From a checkpoint of a small transformer trained on Wikipedia: 155M parameters.
MLP neurons of a small language model. Each row is named by its layer, matrix (gate and up: input weights) and neuron, and shows model dimensions 208-399. Each number is 500 + 25 x the weight over its row's rms, rounded and kept within 0 to 999. Numbers have three digits each. A neuron's up and down rows have the sign that makes its largest values positive.
Before each neuron's rows, "fires in" lists the words (lower case) most often at its 100 highest values on Wikipedia text that the model never trained on.

fires in: "of", "since", "before", "below", "after"
L6.gate506:479476461533485505501506559550480443517494507480489502471478498518470451480531496513522496514502460555515453449490481499461495497491549484542484507513494482508508485481474490542495528504451420503478474472494493549508546505544465482487510483535522474524539512522491475452503472496498482480507473488492507503503482485504447533501514547486520508511469521525490518485491562488515491522538495502528510494501500514492500484460513512523475494517534477470529547488525505502484519511500486460500515506506496460504515467501546464473535503514490505459478494551473514473531519518503521511
L6.up506:490475470525509495466499520567499457485507480511516520517477533522488486551513507507518466499489564543505504507506467507455458467494528468503520521519490449485508501473479503444475478475507472476469474482487440547534518499480529525495471490472498476523469508532504478510494484497492516508479491497484506519553423512518506503523491500474555487450479531494523515514482516497435531496515514472508518535469512514513492506503528510517503508461508508500470526490511510518442513522498546499541497501490500507508474476452526483479501494499506528453520512564467537479538496509532458493

fires in: "of", "a", "as", "to"
L6.gate893:483475502472549494515486508526486540512512547521491507485534548532470480517509531508528538490487508516478559515484489491489519509460514515493488478534572465485526479473516479499518495466491507490507516476473537482491495546493515522508533485468518497509463475496477481515498565494469507516514481447441481492495511498479477512495489472518515484472512464461477452537471559531507498481517483492470494506526512515498483501485501483525527518512467530510513534485487451502530466539500507533498469511507486498497550489498474451477540458534516518508521551449502464486500462511545525515
L6.up893:492490530470468463494480490524516533509509533561498472510440508508494502506517529510517464518504483513502551498489490523478525558483525540509509467529516494500489489523542462516538504487485435455491475525474540469509495518535484526550535486516517465526508470508470501516510520473467513496468490525459491498502481497490518454493499457494533482489526552499477494520460485511509464551528502486508460550517512546474494561488477504484521455480533509491500486457461473482512472457541527507471496467453533484515503514496518482479512468478518489493553483476567508491498504509530516452

fires in: "until", "since", "of", "before", "after", "from"
L8.gate728:516539416520468501487492518488485442530545504461531512456508518501532499478486507506493445497520528500525467461521501490485515535495510504524523486519536493513512476474496478466520513524477468479464474525488484519491473485489546530487462446469511486517506510477475485478525511493499476554507503461543508477499489496466530499513499487511522488487505489480470482540524447463518520528500491459533476520519529533517484496519510488479539475524531557514560490507514480504446491533469465498537509495551488468469494487488523498530496509497527508539509513479426515485515534486510443457
L8.up728:489487442521481510488458460540471458521491461477538481480502480491495496483520492541533447528513526478502489467496519493530506543493494488515495500472507516514502519497471522498530469482451533468531499503516536482526479543461492486453454492483472477519488474485515511510520497514504499505500511518490471477477511495443464500544574516480502494475512469500475519524516493503468514540524508489488534511489518480525478512525529538514495543447544514510522512517572524535473521503500510502573511537507508473474506502493484481436467475518477529512497504513483511533518474501477501513

fires in: "a", "to", "as", "of", "into"
L8.gate1241:513493496525484474436537498482494529481484493502510510470483496489526472508508541481513468505513523526499526516484478515491518489521533515506504526527548535453490506464552500550497531496472506538525519485502503487541539493466482484486502479504481511514463522467470472473463517498512510471487469521517513518485506431511515505481521488532503452540505502501452517524499506475512498469517457454497470483524471485499500505507507497518487479513504508496491466524527500462444516522522465510460504466517525537504478497483487519482474442539528488507468505525458490563547517492462499542
L8.up1241:452498480480511475482484493531517485502529540492516535454524491501538504526474499468464517459503486450480461487483514506452512417505499500478511477524496532520479503510502456461508515488477516526522518531485536508539473461462513523471485495489489468515488491539503475488551467531524492530463557480483470522516502464533495520495520522552546498529500530452469493523503503513518494501452467518509517507478508524509478547474512513504510459543489474521505493520477504522459478525474475508459497492504479481475458529468509531522502536510509479504520510492546509528481495535495452521

fires in: "with", "by", "other", "to", "of"
L6.gate1377:525489508532505490530518515466516535554451481524495482466458510483483538485517534488483466461470472516461453467489483475505502473539516487534495460492497479507527536491500495489527500522500484508515478494514538486463504521504509456554497522494542468526495492481480466495524500469481476472509445541497513500494518460482533481481581523515478496504509486502542492496524519488512503502483532544500537468496489520469539492527494461532502472483461527499508517519506466504493507525465500494507503497527435529480509490508517514528503519499543492491487485572527459549487525512522481539
L6.up1377:519485491536513494524470499503494547494491493479485529511532472497505470507433457496515555472544478524452508500505479461520471570515479461469471502448487490478507497504524515498523493487499440451525506512509522494510485504488532493510484517518510487502536479530519491494477480525550499515503464503474464513540499497490483488501502498509496505474470518473477525527517507481526519510515514504478534535498502522501466515517449477492536509539477466505524476490473490526494492487483479484493491507526498508525496506492470492481506463469500498513529522492526510448476532486521553517

fires in: "in", "of", "following", "with", "during"
L8.gate373:551499502555487547503501531490492473547527494509493513495541484508504523460500439557536484484489503522436494538523423441508495567504523504515486454520555512518486503526537493508522540509470511506446477503505521533480534508491531443500521501528512490483513482508514574481508499458514510528472486490479516569483527492516451495506506501519482481493502509505503500484525505461541497486475498473530506492520499473535510531506527524532498494512476483499536534517517512471468476492484519504551484530538443463512524492501525488495493482484513472552504541469523516492521497491509488474
L8.up373:559525457465502455496533510479454528507480499470539467498532509511493494493488439506561492482505479500466527446515520472481468479516468525504523530509520481529500507491494493481486553487512494488489503498513525480519519560436485464497501532501515543474484513470506535494491564480483513505478503467546499521496528528521494483493513478510495498497492508495492501506520547507524503519513496491516486532472508489506509495500486516536474505478548500511498561515534521502547455496507490465564496488512469468527515480513523561482525494514490503512494534467476507491490531514511468525

fires in: "to", "of", "on", "by", "through", "from"
L8.gate38:509510476547499508436502512493476501527527495478504470503472478507529486472497490506489509534499488484513506492433524487500533530479473474532477512503499529463503498505519454472474490496472554452511502516500495483477553514491503497471507511502488507472502513479465470447504474529502522533471439538465501504522528523488457488544502507514473529485502499461469496510521512470527519468474449523457493489505495504531486538492484524451508468507463511519553505495459522485506509484470534476481501492504459496496528531535507517513507494465553522478517496481500476455536535516490504487
L8.up38:525502481458516506478512503465474523489520517508493476508454489441503500482451535499555489534499474492508544521469486498513490558535501506483512526535474555495487516519489481500530504511490521526460502515500507521529536468480498518530544518481506511471514488480444524494499510510488505524491481511454487498492505541501495505490510460500506525491515539519501508462520487502556455437497497483478502504527494503478480511529466531456519470532462535518527508532527529484495541504507512441485486472523486513527527501520523458482498475485492510454487459492546483510512498516465483491

fires in: "in", "on", "at"
L8.gate369:516489520507475565473460492496503523478484477524521454549525509488500546527488535515455517496498524487528493494548465487515497483526475469484531460540507470504534497518495522543540495533545536481514482495449499515491499502486511493493568494508522504501546529506465536478497461498537516508451528496487483480465502471514512506468464476489488554495518498504530531500546514491447489519475550492490534507461481524436466473511460540536522461512499498473464500459515509492505473542512503487491509463463467506484511526508575502522511490473495512453487495492523462503535450486478481467
L8.up369:493433520508458500478499464484466537460464514493516484510484501479490483526471502529476502516451513525509488512521518485461523480487523465445485490512505505492498462516517569490500502546517512486506518470528497511512464510508501476515495504502504552532487508525464520496494507505504515488500533519530496510505485491508500459487514448499494477496517467486506489492507526496469466513513512471466499471441511496506528474455535542498515518524535512536468510523502529507520540528507505509480489513492500507549537509505511494527524519466470473470522498525534504491484488495489462500

fires in: "of", "to", "for"
L8.gate1647:529482530481506460500457483517505510494482481499499477521493505521483527475481527488506484533504492485461478541481486470502490527512495566488513450540456526506460505555546543514494499470518456496511502503501497488515501528496487517549498536517482508504497516483502508503496530495509488478452486522527522481471491459510517499512471496498477537509548513519526474496513464541540488460488506525530523506486528517531476520483493481498555491498512492526509526471497531507504482497491508470527469521484448504434523492511445451525490515488523560531546527516513491473471509489510520448
L8.up1647:503491446500524493520485506514518477488467477504481498484480530538504480517466461526481481506487457548532492510536505441513449459502493488482526531538490519551500495493498529520530497487516502529492547504497496466456511473527517517518484514479522479513512453537478524504543492505499491495500510531506492516494515497498491508494485482484514517481491473467519486498543515522470477506496463486492449512533512513475469498533504484478470509526496454518551549480476463524507506481523480477498530455506505492502559544470541503513484518489483480458515491514495524523463558510517509504

fires in: "to", "could", "would", "it", "was"
L6.gate398:513475494451513539517526499505525458489508540480526463523499517512533537562493499511503476486503508535535506523529519474486490455489498519487518538490493526441487511513466531523508534535504494439474498465498484457523485499486496497492516497457496483505472474469428472516481513480463488534543499524486500492507480491485511540507485504504518506514488493483484512478497500501513500503518500517470528497517518540498520451480473500507515469519477533520540471504521518465504507480517524498514535525482481492471454465536516525490504482487526449470469507526514469481484532482479434520
L6.up398:533533526460505472486491523486500515504468528474531501521532450475493516475513497504479498504507481493473533519465481476489488461510510502472525517547484506444512516509484486548545488507511515463536515536492533517494511486513471483504515501472516502465489517482463493506528487539493474518537464536494495494484487525496463509483490490506508502482475448526514497453489525515516511462494516479482526447480486447510511472495554512500467522546466525496537515547523476498492517459454483438499465439537498493513475504530480513472474465496532508489488501565549508517505488483482499461

fires in: "to", "by", "in", "after", "of", "under"
L6.gate1733:524509488536518541491465524530499505538534509469531509526480455533501489485495529545446487483483553504471522486488515446487459533523515502511470546533481481475507495512515477489536474513542497506481541468463584480524480517493508524507557528502515537487466513508511457480482533448488535478526496528456491520491480485533503478490496500471532529481532530453456490490490548510481485517478480501482474467490507490474499454519534506523445493509510489461519510483499510480519504530487503462496545464450467507477504516476517484489489489512494511472530477471495510479533508486475502479
L6.up1733:502480517516473514515516497492492532490506444496559502523503518518545502507508511490444529476497483496496573496544549485469475508480520510508484519548456485489490507513514547478528479555470539493495529490530509524533501533505523504471529494506494527544542480540514471531529510480463523517522494485483507528511486494525516470459522498524475481502550555513503487528501562468467507513504466519484487471493496513448492503494533517488491482502523495481494535478516487472482476475529531485487516508472491506516520503464484497464536470482500492524550461470552550498528515480484495478

fires in: "be", "was", "were", "been", "is"
L8.gate960:496517531528465468528526516517476548520478505504529501498494490497496476492510487503470531471524497512469466498546489504516453485503468485527501486489533502491480523513463527520506477510495463498480501499512530466507542466509507480485512533479534485527558502475504516485503476495493512498488504515529537480501488517506472527463474498502494496477501510473525562539473496492506508455485522515518490511479476559480478545494487495530499555483516498506537525477500499493506484506471481531564506474490506552548465529496513539505521504509531508546444495481533486490523479525502481474
L8.up960:507555481511467488534522484474469506422512499491518513518466499534482492499503471474544462543526485499535484469530477521531491486513488456510461481489537482516480491515486522516543490493534491470467492471507512506518476478492492489464498458567491530466481487489487517483495479513472490489483475484511511499479513510467478503486491496530475431486481516499546505513508545515518506522482532465494466513501508519506488513508494544477503533497507503472488475471514534537484525526497497509542486483485492484541505502549544502468491501482485501530511516531489482496499510512530473517

fires in: "in", "of"
L8.gate286:476508539491461538547443553438506540492502511474522505494470517505497540563515490507553494482486499480467481539496476518541493516490534483477549529511489529478503477567524519483580563516526518527479490527502494478458510542536501454468516481452498504489519507481487540503493513484514548500538499479511513474510463496455508497503518507511513485530507479514486489513516510481526506516495481474489498536517528495497437515491463510481443510485522487497494489503496521501450497471499511506546482507477492495487444481494495525506484512497495484506446485476518523511471447461496540484
L8.up286:498500551507502499517480522509489482515514540497506498504534505493506499507497487483497502502471518462478511520518459523509508543503513525457525557483495527474557535541528518507554511490494488521508486517551506473482479495495482480482526452522485504525522480529514538493483482575494503551519496490492502469512494505496449460517463494473544479491516465475507504487537530448510462519532534459486496509476487476458509499459495519518490453504506470538502496515498508509471468522488467526480472470495532537559485533516497484501483514480492483502509466482503479509520504475525509493

fires in: "in", "through", "to", "of", "across"
L8.gate956:531541481524504480442477506430484540505475502529459457479467509469478484529470498498510453526528505487527454537489517519492479490456528514520522504519498501463474494500482491502494530513542478532507484523515491533495488468518504463473469494485486443467512505524500524463472519515435474515472509535441488511520512504541532528468507461532523498464474456492474542478460491526503455470524518502495513512529518502448528527551501446501524491458528482480478501495501500534484526518519510524568537448499476525478503496512475497460459465509467500515517455519516474507490525479552472465
L8.up956:557504496499504468542474497461469512528485527560530528470532464444483469494546506502529518513489470498522475546499485467480503522521469527506495443515501480536520488524454515498494489504510519478499505524500491503489532469489526474530529509534488499497505517508518492532494512500497525517492521522511509481479524505522550518467522495478538527535478490533498509508459460523526482510515487432525468545498524512500506454512471473508478516444479505488466502463468481549505486478506523505509502463480498501526507488502476508479512487521460517546515509448524487498489422470516510441

fires in: "to", "on", "by", "with", "used", "while"
L8.gate268:480472448531519479526472506531488513496466521509513517501503494503518503535488461472456496480506535492485517493499444504504473482538500470547454471532499457480532492474491474511501501533482503505521499513465537514493494539462500467514493519494455504488490499523528529519492531498478544492525490502497509458498482498470463494473537515494501493469500490492524441505529464462471518532526505475523495502525459480497519465561507499475441525501469520485534504457531453480513505484466518508471523499509481517505524495544520502509552521495549514524532486516463507523508505512425524526
L8.up268:511500496507475514534499500485435564491540514556527493499492540484528518528502495469478516497466486518468509543481552489502521520469482467542497524494557521493519458482525522510531491484520546495503541494518506552456499509501508512528523518501544474493500517548498536496482496443468506535525461513486488522502516499428557523476494507516514441498441465501513480551461523498503511519493531521491518504528497518485512522462492472500489503521506526534483479442505513517449520498466491509514497462537440483502527502506505484474508486512495520487531506520506563454451464511523534535

fires in: "of", "to", "into", "over", "civil"
L6.gate843:506485486552539473526510509454541469511521523468465488486480514490521474520497494492466524496518490508490498498508512520474457467539483464488479491494526486467520511472464511498465515514533489513472471528493480486481501531487514477524526498519539509497544485484495472532500490505470496517502532470519521497488542513531506505498489511542563492479494550520536482505466495458448471499489468498449454514498498505534484514487516526496528490498495559469539472548498536408559511538503505460574480514499527511491509470470482488513466477509461470508509488479439486509495504532533492438
L6.up843:502514500482516465472528488503535523485465538508511512474475529475482513496528536472485506522526516456500519531475476524518503514516461526498492469512522522491502546490485465492453527498508527466514524501523526492477559506500461467518518484468507510489499484496529482534470503514492475500475510472492550494542517493510504509498488490497518447486532459490525489510459471490465513475456485486493453483488529504513475517494491470487467498498508497469498494514522506439491528470525510516526488514494441507529532534449499495493494512501500487469517497523483498501494489504516551515

fires in: "he", "to", "they", "i", "you", "we"
L6.gate868:534573512477497521521465508502481479519491455470495503478499523518534500499472499523549499472521471523495512473462489513499466521508503492516495515549511504497550502494495501560562496469506504469449521505499514525467530485522547498531488483486485504488507547477472485465498494540519490525499477464525494531472506516513473490465489510465558495543492489518530473478517481498471472492518449516487492508511535552500507496513535494517507488490490477486500504474465503511483539515490473516533491494567511478486512508549479527479486439503515493517511453507456491482489463490496445499
L6.up868:539529504478519497513481497520474493523426487515520478478499477517522510511476516518542512490545512540497473513473563537489475492499490475477467467589485521500514521489494534559495513525499527471424514495521512522494533485483536503533460480475515525502500498482517464545489474511490481515443471488561477542533456493509486503469493506494487507557493480541503516474480566507511500528430476559497521499521535496530477526491537488422439533485500488466466512498494508517477512505511493512506511484509514492521488533520492477458474456484499513487536462489461526511510481470478506487

fires in: "to", "of", "on", "from", "through"
L6.gate947:497482465534509504519485506529527483519499520516514500547483476494502517501516516516513470516531475509477558492499481487501477492498499505522536484500532484535493455486531475481480556559519528511492475516488459460525519518486485530502543481462505492414487506490519459515468553491541504512483502476530485440460534533516469519443524474532472463484483494503449532527550466526524495485510480468487532518535490545503503496483535494534491500540514466476505502514483452525487499533552485491473503546477484483488499519460492517481501521521510455537454487441482563468515506496500490489
L6.up947:494483487492487456507481549532549483497504514519523498541500510517479514507500506503489482526502515490486516525515462468429491505513502537493502468531518490500545477516523464498501477557520487505477471502509478502505557507473486529457504523490530490480504506499537426491515530528517462529525541495458496428518498476481474512467499516489475462499529457488485506504530500554484516506509527548513561490512484488457551511486539489528498516527502475488510528489500443525493504447509468512477477500518489505500512513532496498484549484506503513496467495485480582487515476497507505506

fires in: "in", "of", "around", "within", "under"
L8.gate489:502524461506502460523464440504476484465510514511499461514524524502494510509480469489503486486535490474522494497506518474517522494488512517478495449516557533492514513532486495517502466495480507509467473515477532511509491480484537446546554497513493489519514547517475490506523533498469517537444500510570537500484550472524489489493554504452500506473444506503488496481557526577429494470454513521534489505512518481514522506480519478523498484483503516451509501518480512502477498514497477480476513480512487454527493487456518496504531507499553500478470517498477525507558468506480459458
L8.up489:501487511477539491472492465503510492539504498494520521494495494540429503510468484475463536539482461483504462493477501497463498527523451577553549504457467488461479483538508457533505485484487475470487489533527503480520447524506494489494486487534475531522547496493510523575529508499463512504529501519497509473494517510462445504476549479485547521563511492474535517485477509495511511455535484552488520543446509490499531504504498517528542505492484480454472475498496467512496501522501509498502488465519528501470493508541492497462487527498467497463473493539496516489529486487510476569

fires in: "was", "is", "been", "be", "being"
L8.gate1697:507523513511480494490517527502527477523508515539529519506475506528542481478509479482503477484484517534539500438513492504509452515502491476483463484508456508475460483497480518533510493460508502499471502449456515517500485483480461512535495518512503479527510495537507459507477486521487502503500490498489513504504500541511471483491522502498494535511551522486469566461485535481468530471523479531495460490482489560513478499493482493505539499480455535537516506514504518519513527509499443500508499511521517456471493509476511514471514491503487516473509510526527513502464490513524507509
L8.up1697:496544560498471506492523537486469485458499524528481514511521493489516487499477502529532489479499481506511465506519460475484509505527512502446470487467495518485511509520495483491484486476490522511522498479468540520507474469518501497493516499487545487471459485488504468520471452490462517520472502496490506508485494521520483501498531489471554507489520491497502528534469520545472530511499538476550439495521481479525498512509526487537496505523460544475495530517533492487515551504466495573493534448499516479520482520478494494479470503513443479488524467500480528509446492484538537499

fires in: "in"
L8.gate752:497471507509520562515476518484444517521506493543454495464479490480522466517477507467503527469470525493506514533488498526531487474492520515415496507502499520472459511521481526514497515463486485490537507534501470502515464515465507539504540497499462501520433499490487552492474460504452451516479446455502484509495463488505466498470482528520531472466498501477517491481542502471503503458504484467478463520533517480512475527454468530502478468485505520523490452521514515504507485462521511440514526472491512505517460485501514497480475557487489494458487512499470473512481433492518522502
L8.up752:490446539532549546508477519488444518503560508536493483504481504523494501535457532508495508487466475491522498503504514490510547470460516513443492508511461509550500555465480521502460474498470453451495517497489499549486497490463504492505533498499437522516462504491519505516455448483477445526446511473496488547510539457501500494486451509448512515509503514450515472465504497462482522475484498478521481522490497492479476511465484497488490489485534477482472468515521514514495487513489477472518540508458525516496456514491559495448497506522489499427487524465512540509515447480483513503

fires in: "in", "from"
L8.gate1319:512450504504464485540487512480534499503491514501472469465526531506471462555478500506448499474513489553520507466482492524498493473519501521467498458529487475486495526507472540513524504491530505518474474461510511457513479514485502506460533518537488491496484494498521513477490483538451494536490478454452523483486502516472525510497483498448458529501526478513531455508533525484505464502444451514472479440496556484486481490518505467553517474476531523522497476535499438466545569466449517494473493481486489494513538513509495503494513483544530484490485520517498502510511483514484546481
L8.up1319:503509519506471518492480544506511484474540473540517472509515495521474478486526544459499492472517515492479493527515460476518516476515513525473500447492488485481520520511490511467523489491490507490481507501510485459529469511472474502502510484495518498509468471503520496477485530488475484520543479515472493507480559495521521488480473441486512494517499526511509546496524501500474452475523492483447518464471491488486546494469571529492520470527503494513499498483481518531503517511483538530529514477485500486497518557507518527534531522486535523506460489467477489503541489469466460481

fires in: "is", "with", "as", "from", "was", "to"
L8.gate1692:543477443477487456515547520514497459512530463497541526529488546476538521502550503511472484515482490465503519498494464482510528516494486523506521497492520537533508521488487464539502500487503513499534496510471545489497549493497546496467510511498491522513505533521497531514517465531526505503475494460497506506532501498523480489496550460521497501489532512462496519475514519505475502503452488485452568488508517491474476490484542483503495507472487462516475508472488504501506502482473478462532481497487519472501539461517475489522482514487503468512526525483526531464518506508479499505
L8.up1692:495519449483508467488522520521526534508524469475476491488490494479498498487528521497481513492483463524472499476498467498424494516487501507469480475483521519536498466518516519483489446517516500502502511499464494521472490482505504490520508501521483518514500524513483534506520484484477512506506478474502468527486505465507481460479459460515483502495507522490490463530556521485484484471504515518464500492497506528455498500494487474506512429523496486533452499481469515445482517505477504511512504507487489541485565489541494481526484525513520453512502517445524526501533519472506478447

fires in: "for", "through", "by", "of", "on", "to"
L6.gate1498:501462447517471451473426480526481505461519508490528481511478473496549537506489472479534531527477503423524525480520485538477478534481477500519503507524518483511507506494484475500511552522505466463458503515514506515443471516492518526506508548514499514495488512533521470528517466529544491559477489496531539507523462466503483478498514481508474501496489538526527484536527492490495508467486497516508489489529505463454449494495512488460407523525500525516547515504513475457529463476484481516487494483491509479487527459477479465504477488495532480472520520477492541493498518519494554506
L6.up1498:518477495523464496513441473480497485514498540506481472524437432475557516490481476495522483519493557493524545495488515482517514495462497499456511480545490486489508485476503436499482519492487508537430510532516524495460519504537502536512551534480478510519471528547536540489525506522509491518494513487468505503447496515440491496501515478509455550474489471482520517503547486511487520479515495519461481530510474491469506445467513440492445514543515488461552536467491478499497510488485506523479517473497503502480532466482487473509505503479513496428493514496486511453469508465486519470

fires in: "1", "of", "3", "to", "2"
L8.gate390:550541506482553477482518520479506482498493499477501486503497541502479533474501542506508545487480501527508530494477480484519482535507490491507471498473461476529445502456507525523471492479445493495498548522524525493500471518510484495517503493417508500515497490509556491517477504509469533515509443512483463491492491517488486481502506471504499486529551507508527492490489447457541494524476461498499532472519494485492515470509490488515511492508510498476474519493511529487514522539491482527448421476479479508501503488523520449494486502488510465542464524482480464533474523517479522493
L8.up390:522473493500470503520494537501502550477499506476498509503506515517514460510511514489504516484465503488498512493478486517494539511508503535511506534508465515516459526495524503449496505484527544509489500492450527509471474548470436456508562487537505507513513501508548495471476489494494505490560481482503485512513492478508502502514482537502452493469509498454492496495513496478513484541464495496489520469481573522470468539483517516500467473497524504454499493467510460515437516498494479492509500514565480482492522536488502510507534497534518517506508509507471488538555503544547527463

fires in: "in", "to", "of", "due"
L8.gate954:459487499525476486505509524503448488518480457517475510489499461473556487547493509466424540456485505526486469518474496453488530478489489483435484472535484570526486480497519471522447473525540480520548501470512509486494563472482512484517494521491501501503511530511541533488471528481475509514495476441494455539500470483495513503457520529494543445541518513509508480522534524496514513524536484502515500460495462535487539504468489496462477494489495440554487496491522519502499517481498479470491485458459499532503479484505526497451508532492504491547478475506481510494525500488511494500
L8.up954:495504519517509524522488460467487496472487472513485497506474519498498497510507521515493466439492447510505512476502527561453515547510520470506481472549476526506489509467498523475467503516512510459493512520492530543460530490500529494495467488528543499506451548518505523496493519541522555500502498468536498512529497492499484538495497505506495473506449498455530467471476471510482526481519503510506515492533525484490510486523514512562469516533483523499543528514497509517503483557500521494515486482489542477493522503531490528496491507501519509496482480485534502451525491532486458488

fires in: "this", "same", "another", "that"
L8.gate1333:534538479493487530558504490496484498477526493520482465461498518501491492477504473563480525560496496543488479487505447526512502508540486510524490484480519499504488450495508449460488478513488488527548505544443522513502531470532534507487510446531507488475508467504508533502471518529475438472455521538498499486510522482513491501478495538499497517513481486489482497495524523488500521451522557499572445470525447528460533479522514490516513542513522486505538479525464479455490530459533443497473481516490492481510478534540492520520509506499496518494526485490496450505430494508520476557
L8.up1333:500491496524479476490490496488538475508480475525455514502514478533526460483519535496494505513553534512529518513474530500480476492506499481509481496509495497495526495544546529486480501526568494509449501443472544496538519501479497469528462486528507455519528536553469513489533494535457490504510502430495532497540482513538527507521520515492517507475480492489523435511556494506540531490519475490505464508494478493461504478486486526481529472480526505507500554508467474493501506497522516506508471496489520522493499508482529474509494498472526508474484505520516472496486501527514482558

fires in: "in", "at"
L8.gate536:491494523457474531522486506493458506501482501510543523532446525509510497519520509523546484466497491524477524508494511472554501510494495522506498499528532510498500468504513489506505493477527503457541516551520484518527505496482558491505526542487486477476470515488453539520499515469484482492500509476486501549476505504475523485474494523470508510525478471508526538439539466522535511512504495508518503517553506450545501522522502517480465499492508454502485511512500493476491538529489480502529510503524522501527517481481539493460489463468489476467452527462476465461515505445529485526
L8.up536:512551513507494525521543482478501480505483518483515519466505504502486491504502498546499489532491458494467498542475503481449500495491508510480499489529483489510509495503503513500468465509498473517511497498481508519477555446463526481517514544510493511546517496489501548455472507483511520499517529464517530482465533505511511543507472495542499482516495528487523515493486488508484502501521486520509450493545546474498466557496447506480509484461476511464483502470523516493531498501479526483505494518516471500477491523475531534504511525556473538485501482471499535500516495480478477534

fires in: "to", "traveling", "on"
L6.gate1848:495497523482497517502518512514511497478533552520490547524517451508539490500543515514460485510489459462479545510498476461492502494559502482441513488501480500503520478525507510498516529512503500469489490520496467517502520531520532483525532482513476482520525529500483492475513525464499536505530502496557502465498515506460484548475524516489477460486515503484515499478516497512478526519519464508496461540576485485486564503491536480493491513492511507497460503485517497529486497534508467519519511475507488506497451511487503499499524536470460458497507509494469505548504482503447510516
L6.up1848:532537510498508481497507507515493506546505538498519508524509482502520489488511540484480505506480547528492549507475462500448462501552522475521472492511521511509550521477522501510516510519506506511456534547528486518494543469535479487504482468534456495535491494506455461488527527469474482504496494506526518475500493512517506485484486506558488494480510463471527521501503490494503494555498507481486475475540506443518522495505539516445481523521528519514473499521535524507508522502521485498546526491509502472538511499508507540503522517474447510491467502468510518504508486489469464448

fires in: "and", "with", "its", "or"
L8.gate1893:500501478527499496522429536516529507479489505489539462478499452440525523471516534505499519469485486505501531447486512449520484469530497492483483493472489505529493472458493527502492473532546451485487502519492521491516474486492500544490534510491486479466487507506481531517485505456476547534500474572501462477501502474494481445495515479493509481544499510463519457501495513484509493494518503498527495455479542460513501518514507518496497498483465485494510502505509498467476502497483519507505525485529501492515450452491528533536498524472511460482545535481439464528501489477558464503
L8.up1893:502484500504552489472509551497537478463485503509468491512516509489519507531517503490503482466493497483495538462518475498492492489526500477484509499523501488514470521501511485467476496509528498473534478498512517530476466490493515487545448460479485496463495489519533486497515530475493489503491462499473492519472530476495485529499463530551469551522484548497517481520464516515519497496537484470509505537463491477505492485523533500521547491513464497478513523507501543536489493528523540515503501458537506490520499483474530541531470504449497499446485464477467512540510509480494477441

fires in: "as", "and"
L6.gate242:471486468484505521458481530562522469515481485519494512457488465478536501533518477524467455487484468466523498451527454497495506543530457491512494528463518555491556478518546479508506521473461510516476511494489504500503510539504484488470518492470505481494534487502512554483509526503477512489485497499523548536535490474475496474476477513517512498521537516492482516500471576506494526522553524483480506467522476485522502512528526500506492503529522487535547459511534526539504509506534472515504488517492521542506532490525493510471524515501518512527481541491488541508575515494496514480
L6.up242:458465504498517507469458546484564524525494481521441489492457500486532530549456528529490433517481491499512539520499521513494497517497513515523491493484511525516518519521516471517465514507507544496504459498463523528470510469478504539520539502527519483474509510505502534497481506485482522492511484491520456505510533519499517510537485483530508528519507493534500511532513530518487473519532476491483477467499430497495509491535481538502491464483477494521516537476524515536454486502508488492495504480476494523476491523508535492508532500481522491525508473480519502543505482478515451504

fires in: "in", "for", "after", "with", "of"
L8.gate1074:499481488515486503511473440513474509505521519505490462490499532485500453513517526503492497495498540473500476542519513459515514499499515499475512482566473529466478499521506482464487503433507457521510460479465542491483508497513484515505540516487504482479471520482501496506488507541483534509489492525474551531506518521506468498479494517508511504512572512440492437484441505518500498500505497475494491505520499461485468461495500488476527485514503499496486488480487481457553466530505538496504485466501458491497539521476513510449502517511522488460472493461504485529541493523446501514
L8.up1074:481492501477498473468469481486452492477522516489508483462500514482488506500505515515469495493473502489538520529477518507523501499496509486466511521488498484476451473524494506482463545461466471480515488481473549498540488464488473512480514509493522523519501520463502485439501537464518502516488491554477518505491509492510436503494536529526449505515543502460468455461473533514499484487506488512464507479525489442488478504493518491448495500485527492557462548491530505546530466514539492523526526482512518485524489543461488490451498511482491528471510500446496487485538518519482536525